config.yaml
hidden_size: 192
num_key_value_heads: 3
head_dim: 96
intermediate_size: 960
hidden_act: "gelu"
positions: "rope"
attn_scale: 0.102
parallel_block: true
init: "uniform"
init_std_down: 0.0
beta1: 0.93
schedule: "wsd"
final_lr_fraction: 0.05
MLP neurons of a small language model. Each row is named by its layer, matrix (up: input weights; down: output weights) and neuron, and shows model dimensions 96-191. Each number is 500 + 40 x the weight over its row's rms, rounded and kept within 0 to 999. Numbers have three digits each.
After each neuron's rows, "fires in" lists the words (lower case) most often at its 100 highest values on Wikipedia text that the model never trained on.

L6.up444:537541564441549492537455556480505484561532538456485498463488571458537527469554539494523437502557418574504495495516526507485457505539409449527429470498579455534483505509506610423538492529499519480521552548518426579459472514507480535508481479521543450513481473494494475483528506487512418482
L6.down444:502569516510480425508464520491493504457622485509453512453460429553561484507478457502527498488429524582506522603459485443487522504442494485501523518519460534514530455461530483490494512500508513550545511450481511485542597499471499406496541489527514529474506470536501541438550498554490490499
fires in: "also", "now"

L5.up487:548507491506477500484533468520561475477461499511521503539511487390446472438513496473509422507553563504521467416487575494477595471476420492557438485476531614526465523451457430479476487476561487436543476469509576484530521494518543431416582473490456498470517550491458521523428558543506532420
L5.down487:515478463451531418454496459445505467523492478531492523540505499538513516472488517463558483464443530509500543538563479462506515516529498441518453444476545539490475450499495482514470505506555401510498497503465532533516529404562531491511620506451492486457491598472507451540481543522536474540
fires in: "other", "some", "many", "two", "those"

L6.up751:406508551499469527440442529528503484484585504470539458503495559483584518494532448521471491514514492475517485544514526468485509451442471488363499525490447489405531503552548490469514522461554461467505531500525501486513483566512498444454448533518510543500445546521510499495479399461496466403
L6.down751:480501475508524447431474469476503533514511525497545531469533535512522543495509457465497472545583421478501530531483567531500499549471509493483504475519541586514525403444460461506570536401408500519503505470548484512451462485526510496511552533539538449527554486565522520504515502447471457548
fires in: "when", "had", "but", "what", "get", "between"

L5.up119:500503475483410496536517448507566446506495504550491534508478541480466465440472605430473520479502512530501481456516496530498521600461492493483503512506476502397480521528561482504506498523463534494551491509451578534497532489423495494537484472474480470515444448454463443497488573494461495452
L5.down119:502444504408558494480478480531472475531499608483461498484501561558505515481457482445508399446497389459509460561469578458461504513516430433605486531550518532498546545502508473499512482540494440485507490485509452449499508489553454442522543498509558502420530521534480411520497501391486538488
fires in: "their", "her", "such", "his", "other"

L4.up898:515465530451448529573444491513486504534569456510521508473487447531368464434523481516500558481465509428531549547427512540506489520479443453522494524486570523492517527497533517531488498513468500491531471496406445566591481538507557560514516491505517514465522436491541518518497513441562543488
L4.down898:518421510491514493480450493448454425525502504516476571542473422450525560519574505500497490526460511465504484591485482493521489541494492599516499513497499492475492425510587535531471503474499554496533476540478581490488494460549583517479469507532470391454583539551582470464485563393504515550
fires in: "to", "with"

L4.up299:497520488581490472503555543460487550501532442489511481450472507509538431498479485492485506445528477486530490576472456460457470437446506432518519485470498498442566516475461446420535464480537540489563501480501421539511513578537555466514447546391512501457521520529561543531515483530506486493
L4.down299:497440520509580482531414533468553451445535494482471565483555513463457478477490518440515480487504474473559489512468452434485497464528498505555439548471527474486489536486476436513485534420511513492559467536468532533535490542518548489424445493490533460493523519561534553550581467547521500509
fires in: "to", "t", "ve", "we", "m", "most"

L6.up19:547475520493559458452517509427548479524498523574508483459531543488507531504508480534523447531496521558560492485500561499559529423491422505526411484543521556498496422462543475507505506477503517478502424410520439485477417490561571508533563473429468433507504516536395552441479505510571457455
L6.down19:488499498534460500450481480465514460473523486485484512510521569447464488500450540540582485488455519538526506462477500407511593453438475419526472470453514493523508477494505445439482508494568427485542427467423587501493529417508558489457518470487553473469521520499499557535450459490479471567
fires in: "of", "these", "most", "several", "other", "many"

L8.up587:418482510510511452598461442556501493520457510467428476473533518504512545474569515552480484451500530502488534519511484522486446476468500520536445497541565471549552528455492471523530461456564476432439463536484478508520564596498436461524517562563412463504499511535464471495425519485491460499
L8.down587:449554485478504535525483520530548531464447523493472492517497527559576535447523503520480532479480475492474447486468407513484513479528417512542484514524549431561538529531455458513486521443493472484498515545564457500511493530518509487501541539605429539486512482509509444504428525519508504505
fires in: "an"

L8.up565:466502424460544524547523506554501429497547521546520506548594481432534484502515463518477499475481446517559521469508452471514466497582473546460529505532567444423574543475537465500496509430489511456588493518511466573438527534505499475435476535471562485452503517401537506488481513520415509484
L8.down565:416587464509551499526447578489532528475528586545505499555497575523486424554434484584494468488458438487483528518474411510474500446504486485486497566483493516465505466520494440511444494525513494537460433510534526474384504449522450446401533449490573534483431512460528497454501492477473515523
fires in: "to"

L11.up397:489508482483558462537448579462594491587515497553471537566481557473505507511501450410546489481541486458510538451471500448476468487483475460540457569480504524478537547453521460461449503466533532449563486448511454527518500518540504520552426523433532526490459545517508538552442476560482562416
L11.down397:514518437461477502397487473469520555536488521517466495495531502472478557455446507508477524523475441516500521511511559465521484416440550445569541517564497523509530494434506489554550537533504495514540536536498496488565486470511467503524502502505464502466476543503519454525556536512539559529
fires in: "was", "they", "to", "would", "can", "is"

L4.up396:464493495515465454488476446502563508496498515498575469498531497487507631488449443459533482506618460533513484532527561581519569530559540475509499492491525489541531537513577555442539443438494500433443572538488517500500535496436426470502515444539513504488484517466536467484507475558503519535
L4.down396:478519473432494452508470461522583502519522503586562487436451522484488566489492420435526498467449560564492569542524552550528508509532502498568513529482473441476456506517531557441573451537527544517496524520487584535454484517546526520486495550459510462456467447479504446479492514514406548426
fires in: "where", "still", "now", "scored", "primary", "earned"

L5.up265:504457549493486408490495530466528473500438515539527488478567514522493540477522486486473467407489453517567449500456554464532533567523499475586496536430518507516468533510535539523502483545532484503528498458522490474462530488508530407505513511541473471513481474496416468512494506538456486524
L5.down265:500578569486537479577520531463523489549443462456514433527473541450519485492452532460473421466445492548541638469480462503506513492505617535565480497526547495498524490565454393503465528562515528519501496515482526495522531514475486436556504508537512489496444457511484503508506543549485462443
fires in: "of", "such", "these", "remaining", "scientific"

L8.up762:547501518521461526486542478526513606508542519508443482410517561430485447500531469472511521556462416487530500514499546439514495576485509547471468495539502518463507492428467424532444505437592559498571493492537459512580437528533493477466498518531567498496504541549550518466411563493524461492
L8.down762:473496469489564494558560497548403549454503473541493528547494496542503549545466593523464490442482515531497470488546493516565491495507522493428484534428524524518446421520577555513519503580448613457483498514465544535519494489514539484519471496489536439465509455516528476456524448486503463407
fires in: "at", "of", "above", "below"

L3.up406:517492518516484441466468467478539462443468525439563536482475499487558403482535482476442524549497499560501492502473513432440470570503501513541464537527492483478474460443509543449467474479556454533473580486450468505509481625439537456409436483510478502529510497458549519536438544476477492421
L3.down406:474499522419577541524599488490456484517521493493435575530516565523569496503445457488441480509476495476521497467449494494485501552514543549502512511487545419495539453481520557455546452551464461529440564495530487532446527440529507541538582450462438445537462461437453512514492557478484492484
fires in: "in", "via", "summer", "info"

L3.up894:519483450464484547504549546493496499469452412493517451479416543495517451496522535545531476498541537539546456576461453567504468500480567513462573494514464428497483493455467513520527455493561462455502495457572513488475441492505504518570511469458533509535460521516508533523496538491456437508
L3.down894:499499488519474558478524487512546502512496540525447513489440498543529504569469495526485483514538441437480472542491480443506537516506508406481493476495490487525509502498443495568468487531532527516502449511503486555444456455490427496541543444464497475546446435517509529554520503443505446592
fires in: "february", "april", "may", "june", "september", "january"

L4.up670:485530514489473495507456481507534483462473489404500396586561458503553485430474485522461473511497485475534504535529547479494534501512462423471448534506474457500507443453505539553481491492508451479480546531527521430492488558505490501468506495532467527510498486425484520580519534538564533395
L4.down670:526542476487476527506481501515516507516503424462468510489490469408562519466544511491525517541472471524525502526516527507529507448375542513552528469438482493421463457478524547495558586524505429489512571502509461485511501483510577470502496551436472463500432493543492456480511462482491535517
fires in: "to", "and", "bomberman", "points", "bomans"

L3.up843:480510506495505464464495483510454489481512419489467495518514518476507545450544532489487509510503494513558564543606579492472550487485551497509502512557544491487488475458496543510487557395506581562488440512517513479508483482507520507422541514503525520456489547503508491534457615559555508433
L3.down843:536504483544505495474506520476467485451441386554522460533517496536523564479522484460498463500576481441475560498623525443427510492457545513482549454560491462552485518499555497539510500515531516518552551481556423527522523474543479493500482524511438550444485512485458433568495569432531508467
fires in: "to", "and", "or", "always"

L6.up216:456482501504499456529547543497524522419585487594520511461530478444496502485471566505517574478399459458503447521480505534548536541497529454548512476449456547498484474536447496540517430527438551513501470470502398495504496486472457533520490578550489580554461482559468443495449434511498478524
L6.down216:569572498496519468525431420530475473514499531529464503531487528505487494513497515482537467549543399457503518547514518519458479455515578500433472592504513514436461569507530436496507522531549476487508482523522496519499508504457398445539456529543543477412497519587463527566472485491458531496
fires in: "of", "by", "at"

L6.up855:530400487476505461532563413519491524411533511520429505475528513449536474507523495527478590528470498488564521582420545497486458562482468557564508485553512544503531502525486525580471405449552424572549527471517489432475507523522497498451504445497454456464548499486520499520484486507469538515
L6.down855:509489491493455588477540484550416545461523519466477531466499491523496509497472531571519482466465483488479457463501480438524476541539498527558517537520554510507519539510437498514533506460554464582538530513416513515429468492496468525441552455488485526511526454550452558469548465464487508565
fires in: "of", "for", "succeeded", "to", "from"

L5.up323:451476451445488442500463464470530439513425518488506432521447580530522451465403457453489486544524477571549559498446433465515510494512498527461430530507492556521491540446545565455519498514474464476517465444508459474540548473510497427575508472489463491541447475521484472508469466563457471427
L5.down323:535535488452490497539426452503480496563485623426486521474493567487542471522476436521437488538516445530523577458518582413509511527504512588508509501468551531458517470493518467498536491543479471548497500473498491473474446455542439473513514518417485530460502549507465474528495514477537504477
fires in: "his", "a", "s", "other", "early"

L4.up814:487527529473585503463489479542523532494409502486462468463453504470589492481520521533557444488507453498499535451500514469564483470496474536531523481521456478506504519475529532470523470550489522514547529430516549521501503589527511525507430495502542525420535482478498476511426484512433449444
L4.down814:483479526510527524483394536504515470501477560518546501490434503454584490539514552480463525507467459543459479447485580481544499520494504540456498505510489499403551494540514484510510463499441460491443568526501517511462515438457447477560478489550522507451520465473525487469534452565519462537
fires in: "new", "degree", "los", "santa", "adapted"

L3.up763:495480552558484480453503528406520515408556494535508492466534597477484562481462494582584505491546532501559483465465519575531478552468463463464451502471526566570482452454466498486531551495497490459545462434500507537541494491616467472413590417488551477437475560583494521503494512541496460536
L3.down763:490517556480466511413552488459516498466573523518487474501493527451447547534429504500569463522453537447513521487529536588509493501487522419525539464514499581577450464509504438531458517518522513469506502456525517524455513496508485465460589457469463446519455519547515564511425520567572452411
fires in: "all", "among", "of", "allowing", "allowed"

L4.up23:462512517534529526450454538488472498533521468579546483541464495474503581442512550494476509508514504491474502519529489450496542515451482481471487533500445539429509486520548450419426548504538528484564382542505476475557498499464520478452562508472531528438499525501456527517460491460470483443
L4.down23:505529585520509518489410521487514504506507475572531474433467581485499504417411568485551561479510481559515560480466495382464573512462489472538453466507535538471433501469511480486528507547440501465473458497544520490505498493464559528548523423488515541518509537526483474453453466489502450573
fires in: "four", "several", "two", "many", "few", "tenure"

L8.up94:438479520531511517583494457455571523496560429560459420487526483536478442521502505520436471439518441442446483525437587453568449431458565483508513484451474526524485560509517519464504489474525523546480516492492447531552525541471463558541464443509589460447521427518461476547526480403563470518
L8.down94:429500479482504556595473582529534465474504465506496497485571513521515564473566473556513518528495503443543492505514497480429402403543454448574499503469520532453574492458587544439531521498519514473517439408555427577526493591515528471499490530435525496464477497538501546484501546444527408465
fires in: "to", "t", "not"

L8.up65:523509489528466544488485537467531501506492563506542447519513455533496445507483466481521451573477495549536505434524426526548557431463489503403474505512509470494461583439497490510474517574455521462473400472517571516534537478519483527553539503461454500431511468494432558453486484472428461498
L8.down65:481526433515558500484499511448500471483533567546564531488409510542510500549470546478564563581517455487495443496484519458426552513470441453467525542423515520506542476466532519421536476527474548540548460498539625509462511492474451493509475528479498517524455537403555501487453517454486467551
fires in: "two", "six", "three", "four", "several", "five"

L8.up866:508551464454479481558540511473561490415511547456470494496446576499525508497540486452514522553557518552475470497506427480484447574475552507537411490480507550483470540478552434417447507492485483477551472459465502556526474487473572453499544522480469445534473473496463531551515487526543415444
L8.down866:508477427498506474476546526466562468506458585472482536544517508446520476510523485528502494487477463478487433436512551581569543504507487524488577549556500505489534498513519467514484434465478476546428500494478539410489488514508487513463551435543407526590440566511553436546473524495493488460
fires in: "in", "as"

L6.up523:499513480475446427517543485562491507500462480526523481480486422523522469593510455514454500530575445433414516503487469535567488542494542515499528508471485570445556531502517564403486494443506500497527469519516487465496479513494528435455516446473510490439487495488549479583454513534546525519
L6.down523:523480469469478527544472542473510491511510552471514574550441513461468517488467486511465526512490444506536480527449482486489500526518549494480492527528496472392477523505545587505535473482488530579502469617458561493480388486459544519472493408490537577464494481516504536527439475486529522549
fires in: "of", "to", "and", "de"

L4.up775:535475426529467561524518494463535446471528498492502513448508505413514425463485451466523541476561390594496542488485524496506457498449528547419537481570446505491473471507467485509475479538594515558454569519429489473513505539541490469499536482499504522438537462500465471558462546512544506473
L4.down775:510449583461550476492455514454487451516474620471464485487457519517515542458568540517483478513554501492473524480516519489507478487549560467535549464440508429575554447479472539471526509459489531394540525486502534461454564472466496545447513422483478461535523491543499565470455569405531463557
fires in: "to", "of", "in", "as", "international", "outlet"

L4.up492:614516553513536525488493386450552469493513515490500451497563457511476464455512546489503508525420495521561546476502535509473597484517474508463474515512526601432451521506480462505558482518487469491532440412489507479544495471523505497457494440439464525453428522511411509487465510485528532479
L4.down492:577489514447497497451482565488494475484518568537486519519512475535525533452441543515545421523466520459511494519478491468512580513485453418477468489539595517497474439485528388522503470534486457523488430519471560407460568482466495492515532454409526506440461518492494480513411541471561510575
fires in: "several", "various", "many", "other", "these"

L8.up797:515517510616452456472481465472475510447543491492443494524537553457588517524473478443443510462555487473525497510460425541444510385464445417599530510511481516442527534460481525447484557526471510497546542485464455475554535541523550475504470498537486482517531538547561498502469507552473488485
L8.down797:513579518552495499478428524474481532518577480495455482446530524475550444519488443388476465551542492477568499563489513444487520443484456496506472582412533540405519507435548484495495524440495502499571469477526456486467476485493532495506470464530521549535552503559506469540499467465503499531
fires in: "she", "it", "who"

L8.up546:499475490513476416576573513494500542389581474449476562468481473460521477493497496514468417452530478535521498506495466488481489553479551535570505519570479585444555479491473586564519512501488531539499460450520496504479453477491537514515461500489479616469498485498546457473444546516541483483
L8.down546:534552460531561574543525515468493509523506554493554538537399459525489518452504459531496471541485495555503523482467480530479494503434494532488408441579458518509463461545484557493501449471429477510530540514531483478483463457465521554508553500575552500480460512538504494492470539462451380475
fires in: "in", "institute"

L12.up942:479476546461489553498492462521519452496495533507501429443540572461527441465543506584496386489525507500491524541508494535484502506528485495501485501521545514479573537458447465508485459465478517436457502458423498479486475527471522447528570572512475489464461417449488486447476533465500547534
L12.down942:500552516526496501500500480480600526492503458452499473475474549557481471536511485495444490501459487450557524573515526512348508497535458510486517567489478453495486533565483474540570510443528467493476436514510497509556493508506507447464527443504498488455459536432520518488456602571438575480
fires in: "an", "2003", "2001", "2002", "theory"

L11.up629:490494457507527560506511492515539450440476498532448513492526490536577542486519526501460514464480508443460554519544454566599507455470434426528437519535505404536489485452542451479513469488500542477411527515542451515592497470496488489489544516553503501421491452435511507513496500455558507521
L11.down629:488552603424542510493455582521538493526480485460499482451470505574535456497421450481415442491565496494478471504500472603589525477477453519486508455567521442492497467508500402504575431491480475468465509558464472517521485481496469525428537566505484531479494479461499488510459558543498475454
fires in: "an"

L5.up196:433485488470423493540527471518526466515394510504521481524478525449528483509549575464518515442475529422500473561492444552479574543550496464521462509496486498515442443530453462513461492467526541511477497460568490536553517473539516526545475469502526472544489508483500420561503543494504424418
L5.down196:497521459423547549514553480465493523533467532498502478494499496467500537605519488503540516499475457461469479520457474430521482525554486483515501526500481525532536506486419480524558434485554530548478479545513448488493462474514486525471488551481569482502428526462507523527514400507462522536
fires in: "july", "february", "april", "march", "narragansett", "southwest"

L8.up872:479441449559498475506486448459465515420544540547490551409527535473517561552482513479522436488532396457522471564482566468588494502545461501515474503520454545475585460519528466475503536547517568549557524434470503505544504557512509529476487499462487463500533495429473462564421560477486561445
L8.down872:510457505483424493549565419532460511532491479470546493531542432530539506548487562556483463531463586540497510469494449520582478497458451457454459512536466462473482447473495519554532546439540463520540491521449505491457522495498529524498493463469464409434451497542489533585503423552486473573
fires in: "of", "to", "the"

L5.up566:516413485485475518538432584456563493442492497481567429548573458481504511543514517545570541414498465565468468492466437502527469477515540509520461512522524510422494468495562537530503496532562454505494463540548450551502582506509504487469516543470450490435485512469448580520487502487531522459
L5.down566:468494529454553467492487558473553459437470547472529563454486543410542506460443542507458484473510386520549517503539502428476487460519426536486493561461467540415514515488591478511497551541571482479434501468522443485473460451475543515450512484477472562495524545494514488538523469511517584531
fires in: "party", "to", "league", "azerbaijan", "athletic", "czech"

L4.up520:573502443539504466507485454469514527387524504497403478498457513498556540488490490470563508532539510470537526617501517405410440518415466446538547432546463509503528462513535493455452478496486538535540485487446470516556524536502518502541407576518503540596478480555533532504528460499480461499
L4.down520:491481518497555558557412576508531515549591538506526478481533506503461531476568468478512475502497433441545577551483536421472467489520435493514536477518523562464501475491481511516513491545523552546449514582481481494499463479496535474532437483531500479552532465501519431500552445518467505578
fires in: "she", "he", "bygeorge", "aguilar"

L5.up50:491473501524453506500457453486459457419425575531450501496486552541523528548540560508513500431448531538556504470548462515464523473472471508516483540481523557507510525526452555452495530462440601406538543454478439475586564561570461492467544544507438504529474430500443466459463478478497502490
L5.down50:439529496480533455496448538550434490504445572511521487495469578488544492470421566515573465496391466525492494467531478538510596498472599532515493451545591483459491486489453566463476535505507489479529542476473516526444562475535419528536544553551445477500507433443519475546495534534417522522
fires in: "the", "her", "its", "his", "an"

L5.up7:480518465491522503545458506514532564412465441517499442492565552493566445561590515471420490393535439461542541598412432488502473457506491557470471522511492492521534594456512547497496491499477512489568549483541504538530507499533470455507455484447522462460550537487562510515527537500527429481
L5.down7:503480524466482467434413529438495427490500550531476522548462519524495526471451523474500486489461474547484499579507492501531480402513483450510518509547616471404464441516555541487570607528556538493488480498432507530501490531502500448571436469442501472464541539489575532479543532470482497514
fires in: "to", "trail", "warwick", "uttarakhand"

L4.up217:420467493416494453510509509470467501486536558439533464471545503519513440518549484529480465526531488526524516555455398524493500501476538532485496483538474492522548476525521555547426506428549498501541420533456498472465515524460476473500598462547481596458491533563478511488502527571432442453
L4.down217:488526495567512480551515489502514475457506517498550584500414473464489512469431446555492612477462466481542504478470534505542439526469537525507507418551466501457510504524501474518570505483517507538470466491482494494510537461556450482490606461525459457505516486499500543487474476464542589480
fires in: "of", "lalaport"

L4.up950:501456510568510447567531465510528570545520519505527505441518522412478424515462474465498529502482509482499488561438551539491571504454591455501427512526500574478481498475540487515494528570467543529478564439527500603525514500477472412542430458535438519506382554479591529513491418466480439454
L4.down950:479496549514521478528485582472483586478490508471493460459462490464470486511494483524538503540465404566484464514491570489554472528459492485491519510561474524522538435500501471448487513495465517561566505536458517589468511504492518427569494443514496453389475574529441500510509471414480514550
fires in: "ha", "got", "at", "shot", "hotel"

L3.up240:544482474453517430494536481528492554457502466481482494508446404529461485483416455432537552422423481512554481441407506475482630568544467510441566509547524497481504450517511549511471561484537485534501527445510476495523525574568527529508459523504570509527463550438494486475466465569546527494
L3.down240:532495490518468522537472520469479530560477475408485484499490490484455488425535531462513547538500527393531418501470479524446539536538505561514502532513505516541485503488511541530492534512538440509523462546485485533524522529515529543510466462485516496550517510484453548507467438503587420555
fires in: "career", "lake", "take", "shade", "found", "area"

L4.up512:479545515497540561461417533457472459548523534513503444445474494471498456468498533572526454424500483530505463493532529512519546487467519375502445516575540453540471493529482471490442451547482467505508487444545514443545533582536479447431492512527528511407565542482475458588464520501451421486
L4.down512:486452484542477502488428520425599473496567470528593533455522490528490467466588524570560466449462524514508464522411485432494496552462520489495442521528466494505463542487537502452485482480484468591491514488527496514547491490466527505467542498415536544399532504444503469471445498528503532526
fires in: "history", "5", "early", "two", "6", "three"

L4.up397:501459478536541509514548571494481515516582474463505516475510509521582444502516539498455523527491480542460475499522511512446503485482546539495453550478442499539482533503482561449528498460573553527504475486452469453532545588456473429599482512550418553549501523447512445559506470470560564503
L4.down397:474548438474473539484486468461467499440509616451507541544471508538484504493490526470500481473500499569576408502511516504480497432523484483433541457503553420472574474583522569510545497485499510537468523519495444443454436485446522526497536451547544517437520575478549474549488474458522551544
fires in: "in", "digital", "highest"

L8.up366:462467523503499453460388474493535461490431542593494451529551527502385512477474556458509516457450506477511482500518492520497579525433483453476418529485494579497471507513538485517478531459465512456545464439474565461536572517492470478543528526437438509525452490495420565544539469461454557420
L8.down366:487497436442459425505457442561503433495407590568451499539516519527512458510478523582529544515416491482513504490549518506546555491476465532528473474538577477465498514439501449501510528485504543531504479482507508462513538455559408489548585525478421524519466493542434492461432517475461466526
fires in: "a", "some", "any", "no", "many", "several"

L4.up916:476483503626481438515480482509496529479478484502538585541561468451451464515502442516528626477504511532525465387493524632476437479512559571524460491511487538439530460518496484457547476507456484456532517483472539514536540503525492506534497518521468536449494454470433586526485506473445520473
L4.down916:469451476559522549532468495582474439485472455557515483501473516567507555580474468458485455489488490517485526495472516508596518485583592500522533550543541464464442530489503519514490519460467518455543432523487450549518492537523447550532554472521553496461505514422537504567488547469528554482
fires in: "of", "corps", "carolina"

L12.up755:507569546520466498532491470566560459459476491443497442474565458568537504500521521456471497463493469519546477540499482524445445518461427459521450438483488538558564560511528549457521415448545440486486446480451490434558487579503456451508528535518411469492546467434519451477519490487539444460
L12.down755:456488478494517490501491491536516555543485515521577513473513467541532551508577495531485526441472455506521586457504489528441498502490446476546514542527541467463539525475521395501594473483508470582551417548506478446488512497551502560487476474566489392451514486466535417478484572505502508486
fires in: "an"

L6.up143:507531453549525434461430478464528501456493477518456437485532488534522458504489506499521460493544502539577561476458538492495421498493441470528453462512490507498536493461439514538485556528469500453525542536390526474526515485523462474509453455484571540557525476462481532543514505525542471422
L6.down143:490439517438488468464421565498516533522471497547438536521535435508539533491527460476476485564412506463449470521500514456455562477515486423458565574525526517513504540491520581449518505570444470502486552522550531574481447489502528520572486492473446475506510502465512436497508545512449589509
fires in: "it", "his", "of", "their", "personnel", "paper"

L12.up341:611527438555472478534595496538541410420438547530522514429508542465528523529532528485496503459485451434470536439458605487480441567515558515481527502578525493477531530524540512500486462490474472475583475487448515556580497548502554542444543444430483483570456475520467522513499498390496500531
L12.down341:386514518446527528492495515467454461501495531553518462564489492590503481459572474509464459459535487510456528551432447510510540434480512536553486527452483593455488512434526409480530528526475467500489496474544458493477512450479558484504500536523488546485502488499507556538502474508473491491
fires in: "any", "no", "in", "for", "much", "into"

L10.up623:506477502549470422458448487413497522501561475521476525536488491461589510448468467450443496491505494501521484555481475501491472463519436458556592448451446518474516549480536480492596497481530529520614483519524402496529456468474542469501475499491485466489497447519482499506527485473585560480
L10.down623:487511519508531527501466552502444489516495469537496533454495475521507508516539486422478455515529432546522581508596450460463435435522425475546494526449523521348474520445516516478579497496530505580507492564485533528528457475467431489502399510495534530498520472594503480479526495525473472555
fires in: "he", "she", "and", "to"

L8.up222:484533464576442528484443512437602516451595526540497497439528559503478512460516457366525491470496488443589563542473493462501478449552476482551523502494428513424563517450507507453467506521479579502562496495484463548526470497503534442507454523459549512526512531443585498530511521474500521522
L8.down222:521533441519514504509438526484545497477534576525473534518551561469531513507520478379505433491560437492553504595472520483475505436578452475513535499494432463426491474463465524496592544509526507488558411514510485520494473422462507429492473427479497529505569524473584479497450530474527522559
fires in: "they", "to", "who", "that"

L5.up244:469422432458451499553519473442592479451540470484463489550461512463519463508431588532515501502512496558511484547516549507509562529531548440483502423501489473551506523509497499494470469487551547500441445493481491508510544487531490499551503508519488441522487459492436463447571509547481515507
L5.down244:433501477472543519538537490554544408578527482421463499491499512535563539559490568564458514540517452499540546499503452452505404517479517443593494470482548487585529530523499541571468515455534429518465506476455538583496481529478457510503449524537572471469500477529456414443520463454458474490
fires in: "best", "big", "suburb", "superior", "largest"

L8.up237:547504514504489528595575455576478532465469498495475504513435512476538523420542571495430502475502518448519409485467511516485520535423476522493474520524441565459454492541515521484474491439545505482531487519417500501476502503534457520422559513491539518534463487497500487454421549594513471446
L8.down237:527491462466522510525522457479490547476491619516481548474448531511523561486489465485474507525451387460518452548495458542518529492454520502519455454504511517393515542439486532512514608552512546566511512508456521483459558468504414548531492593559473485498547503490475520500369562495468446550
fires in: "of", "in", "at", "within"

L4.up795:463532442482484536530525436537459453470398549552494472478539513463544507501451561528522467525476495538507435520430488496492508451431416477488483490500516513450493592486564441458490483474511532497459533472519455541564563560444494516503515545497536462469443455466476461510525452545506500488
L4.down795:488506465509541515511505446491546502491468560530443410434504512521503492532484494507581504490445482556491501470491516447556525449531450559446437503503480462427429504481486437464500563491493455505511597484495435559532576509479456473468511531497361562493547449528508407512503497545447564495
fires in: "its", "an"

L4.up426:446424442523489488493476536521560478533482530442479502517535530516545453583444457573474493529479486507547498535543530498511532500475521529522472567465574522523447393434519499454551495493500502506516446524520494538530503486553457478440517529549494567523492455498494494534444536512475474487
L4.down426:520511495464505451569463449497459454494483502492541473528496501561496510514501483472500461515517535497487494518597536547492527425531452533462506480552517549483501510444405473554473455515557485530445470533490521540525531461531418462588550550507474423561495530485444511475529489497492503457
fires in: "in", "of"

L5.up595:536496542538445526496575424517467517517552440527456490478505454454498525457530562517455513461476562545559489454519517495530536560536542511502455499557511487502515520500519415502440391469468454514587514511524437447545492548565477491482487541522529604453495465528505471533455448532542448457
L5.down595:535505574466463472546547536504558505553528563529451488452491459540530470544457490549547518542483518558533490475449502443411534495483477530460504507403519473420514524450506528513497523584524484512582522456501477467402567453504486556458548534512530552492499516549440455469481483515454467562
fires in: "at", "over", "received", "win", "obtained"

L6.up681:438455467516463419557577487488472492509507487513476564542481511489585508553530559467562496485490515564465505505533503502507461459509491534558514432505478528383502477502522538471512544465572471570527589573438466528492474524489499489449539507485492515431543509436498508601454512481510537445
L6.down681:443558440470425477549539464584474429450458542544542529469493522580435485512465523534501539479501484494483570572480476486552557475522467524563468546540437590437482514510522533532508532452518482535580470487499550497467527495541439433559488460505448502460431525514452488517500528505468542596
fires in: "at", "to", "s", "of"